{
  "d_model": 224,
  "head_dim": 64,
  "d_mlp": 1152,
  "norm": "layernorm",
  "init": "trunc",
  "grad_clip": 1.0,
  "seq_len": 1024,
  "dataset": "wikipedia_en"
}
MLP neurons of a small language model. Each row is named by its layer, matrix (up: input weights) and neuron, and shows model dimensions 0-223. Each number is 500 + 25 x the weight over its row's rms, rounded and kept within 0 to 999. Numbers have three digits each.
Before each neuron's rows, "fires on" lists the tokens most often at its 100 highest values on Wikipedia text that the model never trained on.

fires on: "-", "u", "on", "t", "i", "r"
L5.up408:528533527520495504494515539488542554474472510479500504505465499449546493454501504524473484489484490493495486495475495499470521520476474534521498546497538493511478490451523502524531500523510471520484494576502495494508494521481495510479525468549505502525536501495497492508483508510554527543511510464497483501477497509497485508510488444497522502535501466500483507449486482455525500501486501510460523528509518520495471505492511535513526489486460464514497499495502507543494491536479489473416475490506489518486512483505499481506548538466473493513508492482541489526468492478532516587560440505503497491510472518494514485502480489492511495497514466512459487512520449505504515414498

fires on: "ac", "ven", "itor", "imin"
L2.up937:502481496516506540453463520526446490486519522474484501495525528476522520459469506517534488515507487485499498509534494510494520516527474520528472518519467514485440451505486497523506458533497504521482521452540522486519484496462540530530534474463491492532467447535487491564542519482473502499497522415514490497497547519518511517533520504496542495473495503477498537528480507523530524462480506529492489500486488497528513525537472466507537518473522492457484495481543498510517489514497480492471501505524485478487511512467537517520480513452446510497462487523475480460503480438539482544508457515504502493499482513508530473509518536525497476517489494513483473518516502482532532476477

fires on: ".", " behind"
L6.up803:509467492490535498516477523504481471529542458533459495475510528506503499506532472513496476490502476491517496476520512495521497529560493541470512538503476521524506476495521465509586533492495511497547498485512473507500547476493468497505524542502471502513490505475463427473553535515496544478502475526508519474523529529498521497490492503503520507517489507502510475546483499470541512517511503457512509500529442512458538483493490500522503485494506515501479518448485477459546519501505464507472541511521539441462483500489467510516529511523490472488449508522561518487494449513505492474516496482484466481515475511556496489492499499484532471492484459520513510506467488450502485519503

fires on: " of", " between", "ly", ",", "al", "ing"
L6.up957:518471512502516490476506512507526505536485497499478473489534550473528471492504534524509488447456469498471512464483502493502511501494494503509518470519473498522442486512504495453517491523585501494522502518519487502533488530511526495497539518525525481453546497543483466501520480519530494512478527524480530538497515439503470497472484480516535472486505525521492471510469502473506525498506516479525499501504525496447473482451570496524496507487564545482500496523491466500516489486542487492509482496512508524478452509483532514487499558442484481523467522460487528487469509494512503494461523532497519461468474471496498511489530467463518459492509476512471528526533483524498504455525

fires on: " in", " of", " at"
L6.up530:477517456474510510478484501494514503527505462488516517514458500517504510494498537461468468477533470541474493502486518484533465515516500540505525490482469478477511460491477507490535451503472517502495489520520508547521532494489475487512521479501480501463504506544482522538467561513521435509577502493479510502503549500495496487511480477469520524460539504496458531493518507516533526518495491509506483558484474478510524484479485500533503507445501514500437492533509528491462465444493485463471531521515485488546516439489494496465529528518509505502530525517544504491517514517512463499482500525516527499500550456507508506507501467512520519478465521455465476484490455519533499498496

fires on: " in", " season", "\n\n", "+"
L5.up725:488489493473516519477470490515482488463456475516487473519478571503527463485479488465500554488536489534503482461516536510467483443518451471503517483544556531518496493484501492522533485515490507507527482499478472533480508494539493544472527537492507495486472545504507524486489539548526484500537484467513507482512576463497515506435542484490515475469529498513479495486495504528495514497509429465479481467521487511504477494491478505530457471490484463482454555513518502545520486500531520468543515503482532479512502485493503484524489501481516508501529483519530504500500514538541478506498481470506499490483521490494509494523522494487495488511434497472522498522484496495544487511455

fires on: " man", " Port", " contribut", " port", " artist", " Mont"
L2.up670:528466466525510506505489545490504496528492477476500556523498505521515506525487456478488527490476514525522534492510473454527478505536521501467505563489497518541446486495520509484513532480503498519510491498509484498483501501472483491518475457454464536534519525535521510506491518498507546495499474527476491465487493494460516521475539474518497522519442498553479476466526490510540541492479455463457499463510521515502487522517513510485472462545502486519501511523478485512464542478491500533469497557510489498541526476496467471523533537521491523514446517524515453452502463486515522515458506539501516482514482454486492488494485499467509492470459516495504521499525555518458480509509

fires on: " (", " \"", " (\""
L5.up424:558500486434517506488500495479481545511500519460506538503515540471491515530484524519520497497500497479504533474500497488513499520436506484504473517507503495479523478461495484520506526453487525499509508515503480481488565524486556560490500476508494485503496521497526477461513488474502555470470518498497534499486542519535530490509493510486497469495487513458485483515536507457477481483512500500441489523499477498519493491527499512482529511528505537471488575488519509459510485504498530525485511508476464496491464496512461529510507457528487464495499531511425529443462545538538506511492513477460525488549469485486449475484478473543485507502472497531497490511532514519489518506483

fires on: " (", "^{", "_{", " \"", " ^{", " (#"
L2.up429:500499499521507503503439522470502529494486497510523480517497532545512488487515543486464525471478545464512512469512480472528502513508468506454457499518513503545538530470512512521497511510523464503535485535524513496507526454519525504560491476446472521502471480519519509493516498507527460508530462478527502513454462476547496517501502512495519479496490483491500485505484459445531513533497463496482505493518469491535488518497515538534515478530479483537519497455526471490468459515486437529503540503552512530497491494493472455498466497465481495491497479502529558510478537510503524500503494526572502485522491494490488507491508472481502436483528492474511507506473513500533472543457

fires on: " P", " p"
L2.up1070:521489475531469451514473513483476509515485490511499486488517501478519498514492470462518471504475533501506558547516538536452536477498513483476505491482501545510519507455512484509484472514522537548446505531523484499503481482495517526487455494480486453484502462483485480514534525481502478503479510500490537486498469518473529534540478498494551500477496502469510515548498457461471511523540467502480495507505487499474467534529514481507491458484503550521506515465470508541494507488506460524529455480485523483485501500499472479538529486512539534527511536453516455503498504502510494516518493477475467563529522459514518487546538498464505511510529468503505463492515546536509527515449

fires on: ")", " |", " ", "-", "4", "est"
L5.up170:453537506508525504533494473526486486514518499490478503470545519526509483526515503490453468473526515496497490519468470488481562518515483507532490505498495480489476492513464483472484478523522487484486550523530471494515512505533489510513463515451540501464504463486500474497498499529469481497509514521511506501486469519456527512450514496508516531523509475505508462487441428446491541492485507517482543528504460471474467493485489500518497481541499517506537471499496496511481525467511493460536519474530535489585480492507507519465480492495515541482472522501512516518507491486508535494480487493473546491496528519437500478519528490507547506542498486513572471460495495526483465508530

fires on: " ex", "az", "ico", "itor", " Francisco", ")\n"
L2.up568:494521509496461516515514510509435500466499513455528480503496513476525516496489518519510486498483513487532500523479482451469533539496495514529479488481527492514497528517523488512537481504500500490481506477533488528500540418495465494483497453475500533526518519493511478495523498508527557508478524469486569497524475513477501505510501541470538452481479518466464529474436524526468517508456481504498508493424535546486511522533489499486561512451535475498485500514498505507499457500502507533498523520543446515511485503534458478499483508469507497494495497514536523527514488492486525514468516454495491501477510494518468524530503486473535476495492468512490481491550449529509514530508

fires on: " and", " to", "ed", " of", " from", "."
L6.up946:475511504487504499474473519516503499456483554472503539462472483474483548491495468496483491553499490495542549480484548510518531521520492523482439458492500516478506522497516458487489524484504490504514513501516508536486505506500495467502526462499489511479524519507454456463521536557548507492551456503488493489566500514531517485512471536511526508488464474503487513512500515517510498538511502514488494496480526532475518515489516483523534500512524492463488505479508495485525455509518489451492507492521499488540501480525452445484486499487526487537495491496466558484523470542539509501504499539461496489552487465530522478478470503479465493543459434494489497474489479463474482486483

fires on: ".\n\n"
L2.up75:480506472489488490503522495486531540510544514474562514502489571477434489487499458513466486537485494481538481506511505535472518462497527489537538485489480469502486504487466525575506457497497481500450488507472491536511519486506474481498512491523508511546468466528477469519443510524498550523484552498495506471516545505517522481444471536495499490485476486495502487491526496461505490474517491460496541501529479523497486490534478532492455482491533509509530516495489518513526488525539496512495492495541501461476493505498504502467509475512472537506540428503569471475506499512472503521504506498527513529522500507503506473501487483516489472470480511514522503514444460486498527489490

fires on: ".", "og", "ast"
L5.up453:497525463506444547486522492537495515520505479466496528465498438532552490476485539521502471468507503506474472506519516522470489515500495504554518527486476447454472505443522490511527442547475484506503494481459499487502499493489525519534483472471512507516483513479521518465492486498456481481542542509541525503481530506513516515466470502490505504469555497472471518550472500489511459521527514512507492531481521476529499486525536504457493525459508503504541467496486480494481547524489474495504513481477490475479514495510491518493506551497471490496531496511511481503525571476481546459470517481501544521484496460504510513488481535497498497510505491529496467482516487459511550542515

fires on: ".\n\n", "\n\n"
L2.up873:451538501485462514454531467527539478499533542491518519524476533541456513467475518508417516501502485498484506422475545543493482457486505528478515529532499501527493491480490501503508491529477522501494486533446528549537486509513461531480485484466498544530462484496476490490468511497496500481485471516520483494493488515501499506540529525551481516476449521494521487490494507478510484448497503512513502497490488503475522505512494513520527465508494549492518499518501538518485467494514478490505478473527536489518485489483473531509499494502489474496520504497494453485476513458574501504488553527486488552516501529498480494492524489469519532480490528513556489476470485480481468537525

fires on: " Ed", " Ray", " Gu", " Cal", " Washington", " Bruce"
L2.up570:520481511511519509462533529445487490451474511483469503468521530519512555506478482515506517498485463506495514493562510493486498541543503476489493525497502504483490510486490487494493505516476513425489468506502482523532497484453509503513492486503562509507492484479481487520490515458490519522531487526489533526508506483523520513471527535471484503476535468486496465491449509487509481501476504471482505483541510567497504455491485481462515491480510521490490496489536521487479468525511497483550506518502519510535495521423501536518510533505472496500473490547492475492492460486520565477479523475511476511462527538532459522532462511501506546499495521518502491418516457499473522530503

fires on: " out", " h", " RUS", " st", " ch", " found"
L2.up970:530524444497510545466513506476553528469506506521517493448486552546538504503520460488472554522483517492498473509527484525517469516480481531503513477527488538481535546482499475471506473493477489520518541524518560480552498490532541494481508513522525511482511480491521455466497535467527490498504496501503509481503479513510506500508510521485520486472518488484521479503549496554460511481513498488490465521477489469514511490462550523501459477483512518518471482482527477538482489432471463510515522492537494461517494486545456521495444509464513503492525537527527478514502488509452469478482498467485535501473500497521495483494463540495485509525504471497480509498475525462500476542503

fires on: ".", " ===\n\n"
L6.up127:532494445483521509438531479538468502479482464482517510488508540509536536484526513526509515506502498467459465523515499528497486460494519516527507522463528527490476498471506505529459483490450499507506487528480481520479525475514495493513517441487501521493508508472446448500452473461482494488526455519508499485459548499528513558481493489516466475469518515500466494550499507524501478489499524476516488513506517506507504502490449502453548513459510503444487541533510499566494510478494485517490518473522447529534504519503465521502513487496506476483560502490530454510485517495481553462559480495506488512491494500535495481511510503517554486466506496495480500493507512506506520539499

fires on: "s", "ate", "ed", " of", "ing"
L5.up665:506536508526487509528523504500535511487476502496472431511560547504502494485528498530503500487480517537479466488505514483534481475488497491507521525504519531515463549539494460472479471490532501462495514462514452521489488535490509490500552534469536441487519495517477503447501520533483485513465547451499502556496472502469497480490505528525554490494427511485509504473482493484471506499474526512490486524510473484501471500499488512498478543529526510538490443537480501501510512485481495488537468505534515489453482505484550551479505514491507496480486491508530486509442525467507500507509525584471512491535477493497505499465500486504507482483504493528532503470480495482515515480475

fires on: "uz", "line", "ren", "ms"
L2.up164:499498496499526480518495529512517462503498511473524458516518540479502486449514508450488529467516506492495476480519485488513473559468448509492527545495476496505477481493551476488482533507445431520526485539481481513526486480537497505506525519497493552467488498444514482477535472526534534488519501509494491456501513506518536528477519527478495500494461495482487518483507481492520509478512519525508564468500514440507474502490517467517489487482498510489456503513484473513506487532531537478546563481505496504487517492519450454483524567510527506494500500494530500471483505535478492521442475529503494474488481503528503481543503514480510539477496435534513517520509499481470485497492

fires on: " on", "-", " it", " |", "'s", " its"
L5.up494:492522468510495515457432491515474513524493521486499489493506485541521488499510468502504507527495528505483535497523461521540491547481506494522505518465512503459493514500499520498484523511502496451516495498483494520536502497461457486570515544508505510510514543492475514484504506464492452474551499500457483491490434478563536502486526488470544519483503515501507472484511534520508518538465527492444495484452529488474481511576493464524510474496497521523539497497534507517548517516462507453466497480452472491481515487504493505515512488522528505497442508564521501477508498458476505533470494502511542490495524503515478528488518464508469501529488469533490481469491494491511468485497

fires on: "′", " members", " species", " lines", " votes", " yards"
L2.up572:465460468482513495515501510476495517484458487520530510516510541523476478498475481501514496531529521506509496465537505500443508481502486478555465487454513510538459508463481534517555497498491482548515499520510538498539495503521480515510503503475499515507478522498493503508473523512435474476494493528524540482530440513452503522502476503471469460477543512455537477545521522503497533482469468517494526509490485510472477509497460480480523518509508527475504526486480496531515469506481505504482493464512519498535527510448520520503525536515537471498496485496514528484537513447450499562502454507518462539486564497496510497539494498443469486530466516494513508465500488513515520498502

fires on: " |", " that", " of", " in", " between"
L6.up642:480482502519500469484487516495511522489498456499528527496479488484522490486497498521520474539534480493481490541486498506515474533510566486548465528493466500485491555482487499469535500499533510506502541457512478489518522466488478499469484450517496512499579462520482470514504513546514454455467485480470495479503505537490438481454440496528530469492520560525527475535511502493467487469565485479488519502498511483510500512516502532492529498523539488512540476494455514507452522521510508503457526512534502471512558488455498508493492525490474469474510511500490489510459497480535473491498509502475506518487475492515520498508503506488501508486507529530489516498521459479469515572510

fires on: " n", " f", " late", " Th", " th"
L2.up91:474483509480482487496496467537482504505527508486547489458463486495556501510480491513497490480529550471469511463477462498506502511451487477490465543488489489474526506519530522489541467499530514464515546558476489506488511504491488472515528527486491514516480491501512490512535511497501500482523477504536496480512508430544521486573526492499485524509522469476519467499506516488487556497481472526511531488492501514507521483490501456506473471493507504465531500464496512500463484478475476512496520454484496464518495499509555473531487487531543534531525475479458438464491496513481492480537458531530483532527521493500544477490522506531510464486527508551525521521511453514502465506546

fires on: "in", "ull", " wrote", "rin", " writ"
L2.up625:511520516522499536472511483509513507499481509537502530490489519466514493458500554531508482506498529502561461491477514477460471501463537482485481501502480500495487541516489473476499502481530516526482523505532505488460505464456501503499477532513536504546421502508517468525493545547536524523501473475499496510497513503535498528517471517500573464521451544510475495486506431530496480499515451515490484543506528477520508492525477537492499452482462485482498531529536501474499484488508525506463479538487546489488513521483493488470469527523542503440511508492494472531496482519504557522515492511468522496516497523473499458472491474480503479498499484499505498503478489523449452502488

fires on: "es", " Am", " ass", " She", " Ass", " statistics"
L2.up110:527501481499501492520564527476551537479512493502568527499481521495499489482459454514541529480524512474526495519534520513504506522471459480473514499473492480468514485508473495555502492542449514496513536491524483517501478508519527469515490499475492570498526508505524523499485483492513504470432506515495511535501499488421473478486553522502507525498471515486506452511509476489486504480473501480508512520505512496447492507547491489484505521502479527499490498481454523509490505478490474497530530462498498490500544460499468527485511511494496482516531468513507537503528482503446545524524498436496472474520529474486496514478491475454502517547477478482518488478468532492532448517527

fires on: " ", " |", "ad", "am"
L6.up1106:520473467542530515500518520500490455506493485456493477499516533517503488510542514470498439509498536495482525517528467477498483505489496484512509512485533492459480486513502514487495538530497492484498537517547487526507510482563473475484460511476539522521523493493492482496487473518495486503512512477474509523469499532458536523463519496461502529473513501466472514479531506556462498480493502524501503429456524502434522489539520547539549501541460466481515493528484483504494548482433497505517491531488543455517460493509517513490494523496511496486489513522507521507538493532488510503494482473508495488505544484511521471465547472526513494488541467488517510491520459486518445494540

fires on: " sp", " $", " Mart", " wrote", "$"
L2.up265:463578509522502535503495494500495486482491490472496511501530487542506468488494496515552505532520479485469526511555513492506506474511484527470492508569501517524490516496481525461533530475504536464468480501529537492503496518493508475471476484485485541471461510465506519523538528501521504500523487491440526505505513526519449475490494473475486469559519520543506514495464520514485439507531481500535502486477451522496506489482495528486475512512447512475502484517533492487509440457453470535515544490512544496476499503476509508475499507499540446491523497468508522517517489481490510512507474517508531460510476470476515512494502462504513536500462499496513527484485497520423508510464

fires on: " of", " such", " name", " like", ":", " in"
L6.up65:480476542482467499543477463508498547529498487487528507483507485511548502489542479525482520544514479507479503519543500492510509471503472463486484525529503521502490475505499473550522480516493465480481496517534525518540535480477490510470529424538512488481525471495494493485522519501505521480507523531495492504543511469487459479556466485519487485510487480491519528524507531470490557473515472449471489522519510501500494497521490515500525510500503467515510494527476486445479461503497513488489537477518480489507509489505516507481512460514511448445493501438492546489512495528533495511505518532498538528476515433497482505548528502477537496462464451460493540511537477511521548505477

fires on: "%", " species", " votes", "ishop", " municipality", " countries"
L2.up97:465489504463484533534472510554512526474549529485488486528519494507500465532474481528525537483495472518518531517523500503444531449486482513509466524497489486516494474501499498544515507447523464510498542535523496514511503441474498496503519513489494470532441539508519491515511543505509519530516482503513510494500501485472481485519540438529492510482514528532517532538501480481456531460535477506503536473529507556492498509500466485501459470536505490466519548489496500502493508491480454527454486462533505495542478509473509534501535500517490473500480514486533495491521518438472507537480494508535484488542483496467500493536486460479499526485493491478507516469515463494516471458525

fires on: " Bl", " th", " bl", " det", "Bl", " Cr"
L2.up404:500486489483475471445484495515518506504540473538498490518496501440517484456494488542503539523487507460492498498516494527514507511480436538516488515510470501499538475540535480527537482506499553486521487478489500493538538469506482524533470439481539525501522489529516521517459455494505473458493485539463479515484506493524522490464499479492485521486461497530531518530490475505487483464499507514534442504483523519484467479458474516468534452483500514507532505476528492475487501517495508479527492545543519514512540479522503531494482461528510478542484502509543505504497502513504498496493488463497500509496570464505509478536486559548490481482487534470545507488547496495530497491497

fires on: " pro", "co", " Ro", " lo", "to", "ro"
L2.up1046:480497464490539487519501503452523509475496477487501515518511514541505498484507513517477529494587490518533500462539501484519523543503535484492484544487543490507488450484482476512510505501511494511497464515503442479465481512481493519517458481498445535507485497511503487496489530527555492503536460491496486519479475511515488511508497510479533496493523493488468469468535517505523514485496527440457520546488467514483514518520530524512531524535492449475540484503494511516503479479533537542494504468532482521523502513512460482496480478457492500503521495500535509542516461447475489493451491472510499537455430492516465483482473533504510481535448518478533483533469490506502513519488

fires on: " pl", " Country", " code", " Dom", " Pos", " Pl"
L2.up930:492460512501565470514448486512508484504555500502514455501493546538437551467467500519527486541468495467483520558538487543539472503469517506516525507492524539522478455475492464529526503529505512489549499533478518481547500516521510517470520514525551514484487477467499511488507514479485490482468491503491531497498500525498501487473509500481432475462477452494448518539514511487536496461480517492467476508486505509511501501482505509480526524507518529517485523544509511475518484480513486524519496524470527498484496527508470461520492475490538511523507539516496492505522480477501447512492447507510508505475500453541477491496499502497486459495462508456535491508460486527534502485481

fires on: " in", " for", " at"
L5.up649:529470511524523513484482516498507507538535502545487516476510524518502526467478491499492470467518483476507503499454503495461499512466467530535504542506542537472460508496457486502507515449475518465541473505506483499519532552531466470496486455475540470494511491472497541477478529513500513485558479493480482516518516519483532495484513457541525506501542477457471505538523540522461489541500458463486493508493437513505560477471473497467453475477523516455515499508516508471528516525492473484475511518523495537548469471476469501499495491514518497468478532533541518499526533529506513459484553531527529497520482462498488480468494500502510512503506482476503522505519496507514503516501

fires on: " sh", " dis", " dec", " h", " re"
L5.up250:523480495499521491500470481508518535479488503555544491468529536544481499484513527485497489504539484511496517494537461486491444510534513517545539459519514488446518483449506504484523510517511496482529492561510459501463509452481518441467500507553512547486495489447489479507496520492486461515503535504454483496512502480510501507498520452498473508497568486461486477541544474503521462553460495513482480520467515471506487497499489482467494510480523452540469494526520474508505483498506526493533502478508503488502513472501512519496515517547518540494560484498494498482529517501531507544503478517517490496509526482493453526490507499532478478544454520474472504511463473511529498508490

fires on: "ip", " p", "P", " imp", "000"
L2.up47:513496466548454472427530493487493461511523501502506501479528487484554445475475470535506513494513504495502516561489524500501503521523501453479504492451495513504451494505515437482515480525485530489510481515466483499550524512488486554471515535480541529474491465561483546488483474523531490456455489491472472512497471489494503504490479498468592485468498531508514484526484526498499476484506505508509504509491496521483509520520520535486508464457525510560497523506531546495518536479487491472519498470437518507499503506497508512492522477514491525502506521468531506485523506507499540483461530507506471454510488489512492513498518498501515490477476456487487489524533513530516514473477

fires on: ".", "r", ":", "ar", "av", "st"
L6.up281:531503436512530542513521505455484528492528467524491534453477474553471526467489535523479530478521470459485450523515506501492480485432469530528496533473541534514488530508496495523505533532492538481476447512496473498464535487471492489490485468525502513522487473541494484456545482511495516560514516485510508508537475484479476500523495487517503479490499509517500463472500490500516525494504505501484536476457518505508488464518500518473526523504531484519513487477512488494485460484521485493457485473493495520509501480502481507505525481491486466515469544548523512503533513457520507492467551494540500520483436513518502483479499560494525445506478518503524529489485537491525480502454

fires on: ")\n\n", "\n\n", "-", ")\n", " ", " ("
L5.up760:488533494484472502517495492468489452512499489515538495482482521516515495515475486558496489479456555546537486515525467492485550519454515558495541514507542519483466503484497493518481480534507428488496475514474469509449499488498496524502526509501500519460542495501504506483465523505515476517489503420511485492551489532502490460502499477514555469470506468493505430544520515488445521489527473442467551512467473485505518525509530524507519513522502529494544508493486503455506515478508507541485516476508501500493547499498451532466509511510486512501470501505487507538503544520481514504449486483511516507524462498479505515501500509495453520510530509481504491490468485489511493511506

fires on: " |", "ly", ",", "j"
L6.up673:526508517508469542486496515516474495533464456484439499472524532465483451512527480513526511479493525472510518479506483474509514488508502450493524493488525508487458483479476447450530505518511480494531552552538525488496466434502504508516533491496517472465561509499480493505473509506540486487483509514500454509522499497483528517522509510492555472513476481492527510516518506518460522534483505479465497488461453508541495499522508545555517521489515490506522539541553493499494509495462504548484490465468474502489534498544489500500479482488478464517466521465507495495490505515474482494503503479463521471481531493471497492486547530455483516508529525521532479488518471483495512469550

fires on: "-", " f", "s", "f", " al", " n"
L6.up110:471488467523477486491496463535455515486520528536487472504504511530522491533526546490445481508518501520444568481467515506508520510535499534548479506489479510490538488506505469478510478478464533432536497530502513497531496505489520503500541519493509520544507505513510482423521536481490471504537498500512486512522482511488485483507503464468516486521470506457521533503475492516509492505520489502453475505471471492467508517498506497521475497518448473458521473449532488492502499493481534474533507490502480550516522488508540464525482508486521538511523485569492505501487505486509539534531471486514493517451510462454504447485538486489460500483522492539502483501538513496468485503510

fires on: " who", " inc", "==\n", "===\n"
L2.up191:517517480473524491523529469510517502532510517524563485487518518527536528489516512497511483473530499482560493525487479495445493503494458477504482492509483535507482471501524551509522490515513504517499462499529492531489494492526512471469504538495504476538526528513496450469501466520463479468469492548541475489492487526536526486516479522443488509487521491502507543513511505549441470452533473498494521498471479497524473492504503492509483467466511553526471489532506518522548449498492489510503540506491500487515576485509519507535477531468480484498523452507490533520514454495496497496529494508455489518535529497509484489515480541465448526492454492511519509512467479511455501508525

fires on: " e", " album", " \"", " single"
L2.up308:509527499527534485450523502537493504483541540508495509484493505451507525478515476526484515497499539535466511500508490483507477467562550488453491536504522528499505505500448500493499466506493496510481458512489531495525462538472453521523470459553541452507501518462493505510466517475532460531531510443445493507535478499521443467460501477502473472466472484464530489483504490484507471517511474544479467514488511517521522526513569510467533507493454515523570508485514500490511495502492493536480498529519468498509515515503508486493489536490496500482512487549521490514506523491529485522498522499485452499524493502478487517526486497525497486525543495528548466516489477494484500509480

fires on: " \"", " dep", " separ"
L2.up634:496507466504494469576494475544466522483469485495510492510509528508518548522521515518495489478481510493505497478500469475493539511483471492509473514501522494542467501575515521506490464521488461517475460525515482481455499517507464527555482528507512466475471496465497528475471546505498494454477487500502536492510507486506444498488525509486486424522531523490500507498501525505487483557509456499462482510427484514527521505506492538495523507468488501516560516486500534474520478502466501513504514482501518472504499475547466515522441529498486484482498498481495532458496532533479508526517464510518470468514546504506501520531493497516483516510536508475520546477482472476518479535518

fires on: "em", "av", "ort"
L2.up851:488492484553528538427505503511525540470499511522512455515529528501444507552469507548542514489512478520514508487549489515482492513521481491488454484515470523459499497493500489542487514532473528486510539475541490500484458518530495490491478486523502498489504478493491502489474512486517501485511459476490522487510474510543542491503488498503575521501533491498511505513494489466488497451518502521486544473480501515462524501515520482484486508488503459509522494457490503494540479484490514521474540434516497487542443524387476513515506516511468518494474491564502498516522514495537480507485517471495490512533533490487460515498514503516473476496486486509484508466485506540522487500494

fires on: "or", " Ro", "co", "ro"
L2.up654:528509483490512519539482498480511486476469465454535564510497540511512471567509512508554475507494496497562517486510509477506529467527497534525501532480517519514525512496478535497501509496529478471493478513521465488452506492463482491509504466530479505530537517473503498540508508472533479531489466489477496492515479463482464513499467525478540512503530505469521500499455495493496532488462520470452497508482487515472475511504505549506485514493506491482532474471447482529517523512558467455531519479479491537539500488525467503467503514494467493493514454508439505492482528517479512511458523464513526520484457474463501477492520490505537487509486480500488470479506472577495482506532

fires on: "ond", " End", "ub", " end", "ack"
L2.up904:533531467479520506548496476481493518475511501478442467482488479505514495471521492507524497484530531474522472482499475496492507460509471491494532545489517537497471525488475500542501474521517498504499480463474511457488471526517476566556493453522494530536497489474491518524495471467483500537451486502500530475523524500567473511501462548522490516505492536466476501517526491508507517473513523480449484465509503476508482491492511508488476514457511533521497457509480496558473534504489496529511473505528526516448533458486514471494488498516493547496473464494480461508491511519505512476510532460449530531506488529514521509504502529563475524474474512480530487522497513561515494475487

fires on: " |", " ", "–", "1", "u", "."
L6.up221:492478484513501492576478512502483503505492447540482452510498478538493474574509500500513513467557529500520528494511466500516478522510483493540467516511476478479478537497472520463503513528519465475500464515497472496489535475503517484556505475509489468445519504478535467501443536494500494439513494497501529472499474440473544455516508473506527494520551510501539490551497500465495508477491491449491543507507503484507516462510522513532519488539506507507503500514521497517464470531497478463490519500509474506494521480522490494504487514501516504521490489492497497537500530449493468526506504547490503487527494444450507507514488527482523493501489497490521468521483542502506494501575

fires on: "ear", " End", "ace", "ury", "A", " Assembly"
L2.up286:521473462509479496533544467535511513535505491505508460506487549504567490470520506530490487506511523475520483502455484526533466478464435520478498501500477489499526539498431504452500495517462516511511545501515513512494472476480513477502518501538499494492470529467502522496480480511498506532536529534502504525508525464546533506524474519538493505512504504518536501465513503494539508492491514548466505499498495517549464491468469464513524498456514490498489474511490542483492463471529490472464482501466499543500485505491507479440461450515469478466508490536510454507491517522461503489501519497502511481508559484507516496493527497534485521458521513517548529471472530470524523483464

fires on: " |", " ", "."
L5.up389:492493496547470505521465497509473471491495490477482504483468517473505466515581481481511518527518528499517513441509466508491503517491484544539482519507514487520464527493466467440503466484510497476521480454502485509511503504512442517512477525503470523460519504448506475513499508500484506485529517491514495487534500495520529475540503545506530515504484477502534466491526528492478491450472501486423560526504514519518510536569510485528525519513492482514483478534505505538500495490476471503474552435501471496504523471521480529470529515469536508497476519461497510498510503496488526517496514490504503525520488454478466458479472489543500528506525490505497442501526491510518534524536

fires on: " \"", ".", ".\n\n", " (\""
L6.up467:510531512521484475484454511464488474525540557515494497488512516504447505534506507516528499492511485506473496454494509504532526536483463536497499485452500495528491488471496481508525475486513522502532458507496510497462540529502487514509457527494500474492468493514497538453476525474519519466534480529491491483533503506521504471496492474481493512495503513496490486502443554499508482513509494494427473532492461516485552467534526498510532470520485494473547548550506470482504464463523485500524492542509515491483446489509502482504529492516506474506519503555561521439521496525509476522435500501474500471528462509531486501508493492520472474477506496503514508512483457493536518438505

fires on: " h", " goes", " space"
L2.up745:497522485535508483430549469550515480514514487493500509495468524562504499506494479496497505528512504511487460510500490517509487527513523517483455492529516512497525542441486481474529529483459523444530515519492480506504472501504536489507490487553506539501498464453521474488470518511498482507536490495505502513486528527500492511502535521487512459457546497446488488498543520501501470498509510509468521490503477502499463528494479512501506535518518487506443509487515490501515505486461501487494504481528578504508466480550489537527514535516499491494441507472533504502534516488497464493497486461510508499423529492485453485480523507438490477538432474490476517532514509514489519501517